Part of a small language model's weights: no biases in attention or MLP.
MLP neurons of a small language model. Each row is named by its layer, matrix (up: input weights) and neuron, and shows model dimensions 373-500. Each number is 128 + 24 x the weight over its row's rms, rounded and kept within 0 to 255.
A block is one neuron, or neurons of one layer that tend to fire together. After each block is what it responds to, as a language model described it from the Wikipedia text at the highest values.

L5.up487 [115 137 121 113 103 129 148 121 139 130 117 150 103 152  90 114 105 113 158 167 108 106 121  98 118 127 118 126 117 142 165 107 145 143 134 110 160 139 179 119 139 129 120 132  87  75 138 156 144 118 141 117  76 114 130 138 149 124 143 133  78 101 166 164 105 118 135 152 115 131 107 131  96 147 134 129 104 125 104 117 125 150 108 141 141 127  94 137 112 137  95 111 131 178 196 113 161 155 143 125 159  65 104 101 131 112 112 103 105 135 128 150 189  92 110 146 109 142 135 127 133 114 140 123 112 139 160  88]
L5.up917 [115 139 149 143 131  93  90 143 162 111 136 137  98 103  84 161  94 108 172 152 125 113  97 142 142 115 120 102 147 145 135 135 141  96 134 155 123 159 177 145 128  84 156 115 133 111 203 166 116 116 109 195  99 126 117  69 153  94 139 154 117 139 129 125  80 100 120 156 102 143 125 167 107 147 138 133 159 113 136 135  90 141 106 170  89 122 123 159  74 105 165 150 174  76 132 117 142 141 102 132 142 150  97 148 145 155 122 133 143 127  98 149 141  88 144  71 110 117  98 162 129 114  87  91 149 114 169 144]
L5.up1058 [116 102 102 128 111 156 125 128 158 112 175 165 167 162 114 113 114 114 140  99 110 123 108 115 128 125 141 147 147 137 103 104 176 118 141 119 142 157 109 126 141 122 108 107 145 111  99  78 122  96 116 176 123 101 124 134  99 156 166 121 114 205 120 161 152 123 141 166  98 141  93 143 111 146 156 119 137 119 116 106  90 136 116 126  86 153 145 116 114 114 113 101 129 131 111 136 119 122 125 121  92 106 166 104 136 170 122 114 126 120 115 176  99  97 114 156 114 187 141 106 115 151 139  68 117 154 117  93]
L5.up1090 [118 133 100 116 123 173 149 153 151 168 150 196 111 118 131 124  92 128 136 145  81 155 120 111 137 160 125 117 158 190 142 160 150 105 141 147 155 143 136 119 139 134 130 132  86 119  97 144  95 143 107 123 103 123  92 145 138 136 130 108 147 126  93 136 157 118 104  83 143 126 116 133 136 161 119  87 155 126 107 111 124  87  96 107 127 177 149 132  84 116 139 136 135 111 153 112 110 194 101 140 127  80 135 124  94 127  99 159 141 165 129 153 124 119 163 127  96 109 132 108 125  81  85 105 151 142 112  75]
Past participles right after a form of "be" in passive constructions, such as was followed, is represented, was held.

L10.up1422 [150 118 135 106 150 134 156 132 181 160 144 199 133 102 130 145 127 127 157 121 112  82  63 104 137 168 118 150  93 129 124 153  93 105 153 153 150  99 153  86 128 108 127 150 152 125  94 139 167  87 161  99 125 139 105 163 131 107 163 115 176 160  89 116 149 131 106 112 131 155 125 166 107 108 162 119 112 142 129  89 156 108 141  99 155  72 114 157 124 114 123  66 123 112  99 121 104 104  84 122 132 153 161 110  71 139 121 123 134 118 129 108  89 143 136 139 137 145 148 103 133 145 137 157 159 128 182 108]
L10.up1970 [111 104 140 146 133 118 148 129 109 112 114 110  95  90 102 131 103  83 126 118 187 133  89 117 137 162 152 151 108 156 166 133 162 133 166 137 130 117 157 107 130 151 130 135 163 144  96 130 124 140 143 165 138 152  85 104 152 114  92 122 114 160  85 159 164 114 109 100  89 160 138 123 134 116 141 175 136 162 135 130 132 151 135 145 157 150 115 106  77 102 168 132 114 167 130 108 151 143 101 133 104 140 100 103 120 125 145 133 137 173 143 113 114 106 150 109 127 157 122  91  82 150 143 140 104  83 125 136]
Capital F as the first piece of a split name or quoted title, such as "Fade Into You", "Fascination Street", Favela-Bairro; weaker on == headings and other capitals.

L6.up0 [192 137 144 120 150 115 139 116 138 108 142 152 134  96 122 111  57 143  79  96 108 104  82 169 142 141 146 136 137 128 126 145 104 153 152 154 120 137  92 110 135 136  96 152 142 144 106 113 114 126 133  78  98 136 139 137 156 112 102 111 102 116 164 108 154 108 126 140 129 103 106 124  98 122 141 132 105 156 137 133 134  92 119 157 132 166 117 106 132 113  65 147 133 159 113 124  88 111 108 124 145 148 148 108 109 128 114 121 105 124 140 106 161 122 110  78 146 111  87 150 151 157 135 158 115 154 146 119]
L6.up930 [142 149  89 130 101 127 108 130 147 119 119 125 129 126 112 135 127 103 102 132 157  91 166 146 145 102 128 135 143  96 149 128 143 158 126 152 145 163 135 160 101 173 109  90 131 142 103  85 113 137 144 119 129 130 157 116 129 145 107 129 117 140 128 124 108 135 133 173 153 137 151 127 127  86 116 143 137 119  83 131 127 108 134 125 158 150 132 130 141 161 147 142 100 110 118 124 170 145 141 112 140 119  73 115 129 109  84  91 100 212 132 121 151 131 154 125 100 131 134  79 105 156 121  97 126 171 156 109]
L6.up1073 [141 138  60 111 114 125 125 107 152 114 108 142 120 127 157 135 137 119 108 128 152 134 121 109 144 130 117 121 128 140 149 139  91 118 112 105 138 137 120 114  99 116 101 148 115 144 128 129 149 154  87 124  91 160 148 128 114 116 173 124 162 108 144 168 162 100 176 168 133 161 173 138 108 129  89 146 168 127 116 112 147 150 106  97 117 133  96 162 128 170  97 152 140 143 141  94 143 118 143 111 182 119 160 153 126 121 138 122 137 100 115 168 163 105  98 141 125 105 136 120 127 129 124 152 131 160 134 131]
L6.up1434 [113 124 147  92 158 131 161 102 160 130  97 147 145 148 133 141 122 150 127 122 112 108 101  91 145 109 122 119 134 116 132 153  91 147 135 153 132 129 100 128 143 158 181 133 167 149 112 109 114 144 158  80  93 138 139 192 119 110  58 151 144 139 155 112 111 116 144 152 112 150  93 129 152  97 127 131  57 146 176 135 150 136 103 159 149 150  94 129 136 122 119  99 134 139 117 109 133 123 122 132 154 105 148 107  95  99  94 151 170 129  82 146 142 147 123 171 169 126 163 127 146 131 161 106 104 136 134 112]
L6.up1522 [113 108  97 150 167 111  88 130 136 120 107 130 144 145  95 126 122 140 108 167 102 148  71  79 132 143 172 113 163 130 120 119 119 128  91 154 119 131 100 106 131 112 141 139 134 159 127 118 145 166 142 146 120 140 159 113 156 119  71 119 196 152 122 129 166 121  96 103 205 176 145 131 102 106 157  99 115 103  91 136 127 119 177 122  85  98 125 143 105 111 134 110 121 120 176 113  97 121 116 120 123 149 140 118 131 155 135 134 181 117 101 175 132 125 129 114 134 174 139 138 102 142 161 135  81 148 116 127]
L6.up1672 [148 130 137 136 159 142 137 114 154  79 123 134 121  82 124  83  72 148 105 107 103 148 112 131 132 111 124 116 139 177 127 154 100 162 165 141 147 126  95 109 119 150 130 157 112 153 108 125 135 129 129 152 164 124 128 126 127 117 136 121 127 141 142 163 123 108 132 121 117 128  95 135 106 137  95 143 122 116 112 122 136 172 137 137  88 124 132  68 142 133 118  80 136 136 115 152 121  97 101 130  95 184 101 122  94 135 124 120 169 128 110 107  98 153 111 137 107 161 142 146 173 153 139 139 160 123 144 144]
L6.up1933 [110 134 103 108 111  77 145 125 151 101  90 153 122 152 138 125 137 144 163 164 152 102 134 183 184 109 169 112 162  95 124 119 128 101 103 137 100 130 127 116 121 129 159  92 106 143 123 168 119 124 131 143 129 145 125 132 160 108 129 138 135 128 138 105 136 105 112 142 120 144 141 152 101 130 119 108 127 107 102 156 109 138  90  88 102 131  96 127 106 124 142 125 134 143 133 149 168 146  95 131 115 162 122  86 110  75 107 173 172 125  96 157 158 121 116 111 134 118 152 120  90 105 107 154 131 110 112 136]
L6.up2045 [144 114 153 107 106 160  99 126 146  87 129 142 114  93  78 113 117 169 124 141 108 125  95  96 132 129  75 143  99 156 158  84 133 143 149 144 116 115 131 124 116 157  90 167 130 115 160 109 150 132 153 131 104 112 103  98 157 119 113 114 104 100 119 150 133 146  97 142 166 114 193 171 143 125 106 102 116 142 112 124 100 181 140 113  92 107 132 165 147 140 102 152 123 142 167 142 155 143 145 151 152  99 161 152 123 128 160 106 106 127 159 151 147  89 132 117  96 141 115  93 131 108 168 145 148 141 181 119]
The word used right after a subject or auxiliary, as in he never used, was commonly used, had used, plus similar predicates (managed, intending, responsible).

L10.up380 [120 158 138  84 135  85 143 145 121 132 134 124 134 152 102 131 126 165  96 113 114 149 124 135 134 147 133 101 141 111 113 133 108  98 122 113 122 107 137 116 139 147 116 122  86 138 139 139 109 126 121 139 143 136 154 152 128 113 111 133 162 132 124 121 171 137 133 168 133 101  63 168 155 136 144 120 147  98 148  90 123 141 143  96 155 144 130 132 103 163 116 137  80 118 122 141 104 157 121 110  74 108 120 143 106 154 113 115 148 159 151 105 153 131 160 135 132 114 136 181 119 171 158 108 127 149 174 134]
L10.up865 [136 136  98  82 155 162 136 161 135 135 144 162 133 172 124 142 130  74  94 101 155 162 148 145 148 112 127 127 135 154 106 133 113 134 162 150  99 118  89 108 128 117 139 154 147 122  49 137 103 109 121  91 115  79 129 135 110 139 174 146  99 110 127 106 112 126 133 153 149 127  69 155 194 141 187 139 144 118 130 186 129 101 123 122 128 145  52 139  99 144 110 134 108 154 126  88 123 168 134 101  91 172 113 122  57 150  99 144 119 104 122 105 113 123 130 142 124 109 146 114  90 121  77 148 127 114 140 101]
Tokens partway through names, acronyms and table rows, such as of/and in institution names, acronym endings (ICP, CCP), initial periods, numeric-table pipes.

L5.up62 [170 168 128 145 130 128 124 113 149 162 121 141 115  91 141 131 140 140 113 135 131 142 117 136 106 138 125 152 119 152 156 169 159 134 132 149 111 131 134 137 129 129 169 121 173 120 142 153  85 164 158  78  72 112 110 114 133 127 124 123 154 142 131 145 124 133 106 140 128 105 125 112 157 115 120 148 133 102 149 149 172 113 151 111 149 127 154 145 107 148 157  86 140 149 150 107 108 142 156  86 142 111  90 124 141 161 140 149 118 125 173 144 162 112  94  82 120  91 161 114 108 154 133  95 113 116 112  79]
L5.up461 [137 143  84 116  93 121 125 117 123 139 156  95 139 111 158 187 159 123  92 130 128 154 109 143 115 166 124 115 129 126 127 137 166 136 142 158  97 127 119 129 140 145 214  96 140 115 125 138  86 139 151 108 139  97 122 146 123 129 101 118 135 161 142 114 124 118 108 147 126 146  97 137 156 116  91 119 116 123 129 147 130 129 136 139 158 126 148 127  98 142 158 123 112 121 169 142 118 151 148  98 104  98  91 125 150 137 142 122 134  85 135 127 177  52  92  78 112 129 186 113 115 131 157 105 128 177 155 128]
L5.up573 [141 124 117  98 110 124 146  66 134 110 133 125 115 154 104 162 132 134  89 160 165 162 129  90 135 131 121 127 147 117 140 103 150 145 158 121 106  80 180 153 126 116 164 137 146 155 153 118  94 166 128 121 127  89 110 125 131 130 122 130 162 143 136 146 143 122 113 127 130 114  85 133 144 139 124 108  90 155 159 101 144 101 145  93 134 164 153 162 118 116 123 105  89 156 139 139 118 116  86  67 159 148 111 139 115 112 117 141  94 131 152 141 134 117  90 102 129 124 167  94 125 124 175 109 133 126 123 103]
L5.up1242 [140 104 115 121 127 101 141  96 119 131 117 148  52 151 131 134 130 113 154 105 123 144 112 164 121 114 143  83 143 133 142 157 123 156 171 140 113 153 144 193 145 130 157 150 147 112 137  71 156  81 116 121 150 104 123 158 142 160 112 138 162 137 110 135 144 116 131 138 178 124 158  99 107  89 132 148 140 118  95 112 119 145 139 123 142 128 156 132 129 132 115  95 151 112 116 109  98 116 149  97 101 135  90 105  92 106 143 141 102  88 135  93 144 140 103 170 115 112 136 124 106 109 126 126 100 135 133 119]
Inner and final capital-letter pieces of acronyms and organization abbreviations, often in parentheses after a full name, e.g. INA-H, PN-M, PT-I; weaker on name pieces and "team".

L5.up124 [ 68 138 113 100 153 122  99 165 165 120 150  83 133 124 123 116 137 134 123 100 108 121 171 162 133 134 105 112 170  72 126 150 142 146 123 159 134 156 146 136 181 167 122 139 120 111 134 136  88  81 111 108 148  86 100 126 153 148 116 119 144 122 102 102 105 105 135 149 104 115 159 131 143 129 139 160 148 109 144  99 132  96 103 113 117  99  97 106 116 141 127 146 103 117  96 128 105 116  87 147 156  95 114 130  91 114 119 140 161 137 121 102 113 133 117 103 128 108 138 112 133  95 177 131 118 128 117 125]
L5.up390 [ 93 159 137 139 146 140 127 153 123 115 159  96 134 130 167 118 123 112  86 109  91 126 185 170  98 110 109 158 102 104 123 115 125 165 122  93 127 126 110 131 167 138 147  74 139 138 145 112 111 129 177 119 167 124 101  98 116 143 123 135 138 105 155 112 136 111 129 132 136 127 162 134 121 140 162 107 129  76  87 152 143 141 128  69 151 167 171 106 126 130 113  92 113 153 143 107 166 127 152 144 115 147 116  85  93 119 116 150 107 146 134 134 133  80 144 151 147 133  95 145 139 110 108  77 116  95 154 111]
L5.up829 [113 128 143  80 170 117 102 157 144  95 143 159 141 125 152 136 121 164 112 125 120 120  84 122  89 109 126 135 158 127 105 162 101  99  75 118 142 149 116 139 132  74 171 116 131 105 158 170 109 116 178 176 152 130 190 153 129 124 149 123  64 134 126 137 111  80 170  62 123 118 101  98 126 100 116 129 157 143 110 101 127 123 171 161 113 154 137 118 143 146 104 126  83 133 155  53  99 140 106  92 115 100 118 129 137 152 152 138 165 131 141 150 138 117 109 146 128  75 113 156  88 113  89 126 128  90 123 141]
L5.up1576 [113 113 133 129  96 131 106 138 142 126 124 123 128 163 160 143 154 131  94 139 132 126  98 108 117 128 125 118 111  95 105  90 150 165  67 129 164 151 117 120 143 140 141  86  97 118 140 123 114 134 147 132  96 131 146 147 120  88  91 147 106 135 138  88  93 137 105 138 164 152 157 143 130 150 173 101 124 113 121 121 108 147 120 119 114 160 120 130 162 157 139 138 135 154 114 131 166  68  95 133 105 155 187 171 107 127 131  91 145 128 140 121 111 123 152 155 129 113 154  98 111 148 159 134  98  75 131 126]
Collective or quantity nouns after a or the, such as series, number, team, few, following (usually before of), plus small numbers in table cells.

L6.up57 [108 168  90 139 121 108 120 118 113 146  85 116  98 140 103 112 126 131 155 137 116 161 117 121 143 145 135  79 157 136 155 151 108 161 132 113 150 136 144 149 154 142 161 151 152  97 140 137 107 129 112 101 165 155 102 137 150 119 124 112 154  84 141 118 126 135 126 145 138 106 163  73 184 129 147 128 150 142 143 172 114 108 136 186 119 141 166 138 105 164 156 132 114 116 113 163 164 155 111 107 111  95 112 134 119 131 119 171 132 127 132 113 139 170 141 125 117 131 123 158 121 118 131 153 100  90 147 106]
L6.up680 [127  97 146 154  86 118 137 122 177 141  84 124 142 150 123 129 104 151 119 172 113 188 102 128 142 133 110 109 145 114 139 118 105 132 167 124  94 113 142 170 152 118 185 106 130 153  93 102 113 153 114 109  97 112 118 129 107 152 139 101 171  98  60 141 159 144 146 153 149 102 157 151 118 104 116 121 139 106 123 134 144  91 150 119 160 117 143 112 123 119 157 111 150 163 137 162 144 169  94 174 113 134 144 110 105 109 160  77 140  83 137 192 150 119 105 129 108 187 160  91 129 101  91 136 142 138  77 148]
L6.up947 [121 156  91 119 138 112 111 133 138 108 123  90 203 112 100 126 145 133 125 121 156 159 130 137 147 165 111  86 126 139 136 114 120 109 112 135 113 127 120 147 167 138 136 134  94 145 130 113 117 128 111 158 100 114  68 114 114 160 141 115  95 148 150 151 118 117 114 128 161 119 116 105 146  95  89 125 107 103 130 135 138 130 171 151 125 128 123 121 110  97 129 135 140 161  91 155  57 128 147 125  94 168 155 132 100 139 180  93 130 131 116 111 154 128 145 149 127 130 140 117 131 123 110 137 123 166 173 129]
L6.up1127 [116 107 139 139 136 157 120 107 125 122 145 152 136 145 112 132 122 164  98 136 149 134  99 133 126 131 115 120 113 108 151 137 119 131 125 181 126 122  95 126 131 143 147  69 106 139 127 123 152 155 148 104 132 111  93 128 121 163 135  99 145 103 151 143 161 145 119 105 173 110 134 114 119 116 111 139  95 101 107  95 103 106 141 132 137 143 155 141 132 110 156 138 130 154 128  96 158 153 114 143 128  96 128 136 119 104 157 167 172 112 125 212 137 175 144 149  83 134 149 140 129 150 120  92 127 127  86 144]
L6.up1196 [120 158 165 157  97 132 142 143 117 142 168 136 118 121 105 166 126 130 135  86 139 135 140 121 139 120 107 157 148 103 116 159  64 108 177 120 110  83 103  89  89 151 103 150 134 157 110 143  96 157 178  82 162 105 118 128 104 124 150 168 154  94  78 100 143 120 127 134 119 104 167 114 129 105 130 104 105  82 113 108 171 128 170 137 148 106  92 126 153 156 107 112 127 123 168 124 129 136 104 110 196 118 151 122 102 166 162 127 101 103 162 130  76 126 156 160 110 169 111 115 129  89 106 104 113 130 117 163]
L6.up1615 [ 99 130 121 147 126 125 147 125 118 138 119 201 134 101 146 154 153 101 124 130  94  85 146 152 129 191 162 109 182 109 163 115 166 113 123 146 103 165  90  74 166 140 158 149 135 125  80 102  77 131 132  89 102 149 113 149 145  96 102 141 156  87 156 136 127  87 118 170 144 138  70 138 130 130 125  83 187 102 143 116 181 114 161 130 135 138  83 146 140 108  75 132  96 113 121 102  94  43 115 111 144  96 111 103 154 120  73 104 137 132 155 106 137  88  96 124 115 130 116 134 111 122 136 132 129 108 144 148]
L6.up1685 [107 126 149 126 115 144 139 125 191 152 150 127 111 126 121 143 160 160 146 135 136 127  86 152  89 133  98 162 158 158 140 121 128  91 160 146 132 127 134 167 126 147 129 162 155 166 149 148 118 148 115  52 143  92  88 136 159 177 137  83 128 101 115 129 179 149 129 107 134 165  85 122 150 144  96  91 129 127 166 134 148 127 139 124 124 157 112 114 122 126  89 158  97 136 149 148 164 132 108 132 109 129  90 135  95 152 137  79 156 123 127 149 130 104  88 130  90 114 158  70  88 132 137 147 101 144 108 130]
L6.up1799 [141 111 139 157 107 152 141  72 171 158 110 156 130 177 140 139 115 121 142 132 160 113 145 138 120  92 116 106 124 114 148 168 121 103 143 154 144 127 129 108 123 164  91 123 115 128 119 118 154  95 109 142 130 157 149  98 147 124 134 134 123 132  93 104 174  83 104  97 164 106  70 133 153  92 100 122 150  85 126 123 165 126 185 137 143 161 112  99 154 101 108 119 136 114 132  99  87 148 138 143 116 137 144 180 136 100  98 160 134 162 165 103  98 136 127 168 129 133 113 149  99 145 117 113 120 141  92  97]
Final pieces of acronyms and short proper names split into tokens, such as organisation, team or event names like PWAP, GEMA, ABA, Ascot Gold Cup.

L6.up228 [130 112 141 114 139 142 134 130 127 139 132 125 124 135 144 107 153 131 112 147 105  88 120 101  92 165 127 130 102 120 122 162 126  83 112 142 104 115 165 106 135 133 112 140 154 118 122  93 133 141 155 159 132 140 113 131 137 129 113 122 148 162 117 161 122 144 119 135 132 140 147 129 127 127 125  76 137 106 113 143 120 148 118 136 114 148 146 132 182 120 108 120 108 152  84 134  88 106 193 129 126 153 116 136  89 138  97 114 105 174 106 132  40  86 116 115 163 126 132 108 144 101 131 120  82 116 158  98]
L6.up296 [122 125 125 124 120 159 100 123 140 176 107 118 185 162 119 198 131 145 132 146 142  83 131 134  99 138 124 102 134 122 110  74  90 160 134 159 108 132 142 140 131 138 108  76 151 128 139 124 175 116 115 145 135 127 114 138 100 105 153 125 148  87 121 136 128 183 130 140 144 143  96 124 131  77 112 134 120 149 155  94 132 158 123 124 137 149  98 151 115 121 131 151 108 114 128 146 123 102  91 108 110 151 112 100 140 142 159 123 118 107 107 107 138 161 117 179 125 153 139 134 151 150 110 125 136 100 157 105]
L6.up756 [ 88 101 140 171 114 149 142 120 177 143 129  83 121 148 162 179 145 120  99 115  97 116 163 186 136 142 149  94 171 105 159 134 102 146 117 102 135 126  70 144 132 110 136 123 162 111 159 136 113 164 125 146 140 104 157 135 135 124 172 106 111 151 152 120 157 133 146 140 159 130 150 161 107 120 128  93 129 179 124  97 157 101 100 132 174 150 164 138 115 128 156 166 107 119 133 160  98 131 129 159 152 179 106 115 163 143 137 122 119 172 118 144 127 117 129 122 159 139 156 129 129 118 107 133  94 158 121 126]
L6.up870 [132  98 103 168  78 142  98 117 165 136 130 164 106 122 131 150 119 117 119 155 113  86 112 158 160 161 110 167  97 103 121 161  67 125  83 126 138 131 142 111 121  84 126 124 158 121 156 126 128 142 169 123 143 105  98 141 173 134 153 121 128 142 151 154 137 139 116 165 135 165 164 109 112 119 102 128 137 130 119 124  94 121 142 120 126 101 124 102 121 141 148 116 101 124 134 126 136 144 166  91 154 152 195 111 131 141 164 125 144 141 132 116 116 132 133 139  78 144 121 121 154 156 150 161 122 137 127 130]
L6.up1146 [112 108 118 126 146 151 155 111 104 172 140 124 128 155 149  99 112  72 138 123 104 112 132 108 147 119  88 106 131 116 122 129 149 138 121 166 148  72 100  96 141 143 137 100 131 171  96 118 114 116 118 112 141  99 133 143  96 117 101 131 134 127  93 118 151 158 115 185 132 149 114 121 147 165 153 146 142 101 112 118 120  78 159 131  99 120 118 153 124 153 148 143 137 141 108 126 110 157  82 113 106 152 162 125 142  87 146 136 133 116 133 120 130 162 127 128 112 102 139 120 131 129 143 169  93 135 130 101]
L6.up1504 [124  99 156 106 101 158  87 132 129 102  82  92 121 136 193 113 136 113 111 104 105  97 125 169  97 131 136 176 120 132 116 135 141 145  76 150 137  99 102 100 128  71 174 129 141 143 143 153 132 156 175 144 119 136 133 157 126 124 122 120 162 137 120 135 122 132  98 116 159 138 201 159 104 118 120 128 155 148 142 146 106 130 159 139 107 116 142 131 116 114 132 142 118 113  72 104 111 108  78 155 181 150 177 124 115  97 153 136 106 138 121 125 149 129 142 139 142 102  95 125  92 131 156 138  67 140 143 105]
L6.up1737 [145  98 163 122 140 129 136 105 115 127  97 137  92 127 118 134  91 111  96 132 117 121 119 142 108 133 154 122 129  76 125 112 147 152  83 109 179 106 127 119 145 123 130 117 128 129 146 110 123 137 142 116 115 118 149 175 149  95  90 167 129 116 124 142 106 110 149 128 125 175 125 125 124 112 112 145 115 133 173 112 141 114 131 133 107 150 139 159 131  85 108 115  89 155 132 107 123 149 125 150 115 158 154 100 124 148 122  94 116  97 143 111 110 124 128 131 154 110 124 150 126 120 133 123 111 188 113  84]
L6.up1871 [143 108 140 154 130 123 125 111 130 125 129 123 119 117 134 139 142 142 113  98 139  91 174 125 145 146 133 133 165 139  98 108 128 126 138 125 139 190 159 128 158 133 162 116 158 120 102  86 150 156 145  95  83 138  89 173 158 146 159  93 161 137 113 113 115 136 119 148 137 189 107 137 110 157 164 152 121 156  92 113  75 104 168  92 132  96 137 136 129 136  99 141  91 165 131 157 175 145  90 158 142 122 158  91  93 122 100 108 167 102 150  89 116 129 129 162  61 138 143 102 154 123 125 124 134  99 129 115]
Head nouns after a/the or a quantifier that open a partitive or of-phrase, such as a number (of), a part (of), several types (of), one issue.

L10.up964 [151 115 187 156  96 131  91  87 149 153  81 126 130  98 129 178 161 113 138 158 152 154 104 122 129 100 135 159 151  89 126 106 105 168 162 115  94 100 165 144 122 127 127 154 123 146 144  96 107 153  95 136  95 152  84 152 148 126 166 186 103 141 129 150  66  79 162 159 147 113  85 124 127 141 140 152 172 101 116 154  92  76 124 123 114 114 147  81 159 154 129 149 165 150 117 128 137 140 168 136 108 106 123 124 121 120 110 120 119  95 149 145 144 126 102  99 102 145 144 117 134 150 113 152 140 130 161 148]
L10.up1270 [128 100 154 145 110 131 106  81 124 126 159 105 108 119 155 105  89 170  76 102 137 139 114 127 147 167 166 155 110 103 127 129 120 168 107 140 116 105 111 142 122 121 125 116 124 100 191 143 155 108 172 138 168 128 101 147 127 113 147 131 155 156 143 147 111 140 105 123 166 138 104 124 140 105 113 128 106 155 171 142  95 109 144 146  52 136  96 121 154 133 121 101 126 171 115 135 157 133 122 147 147  79 122 177 130 166 189 161 137 138 155 124 115 151 114 126 100 158 121 112 141 150 131  82  85 139 149 152]
Main verbs, mostly past tense, right after a subject noun or pronoun and taking an object: used, made, continued, received, attended.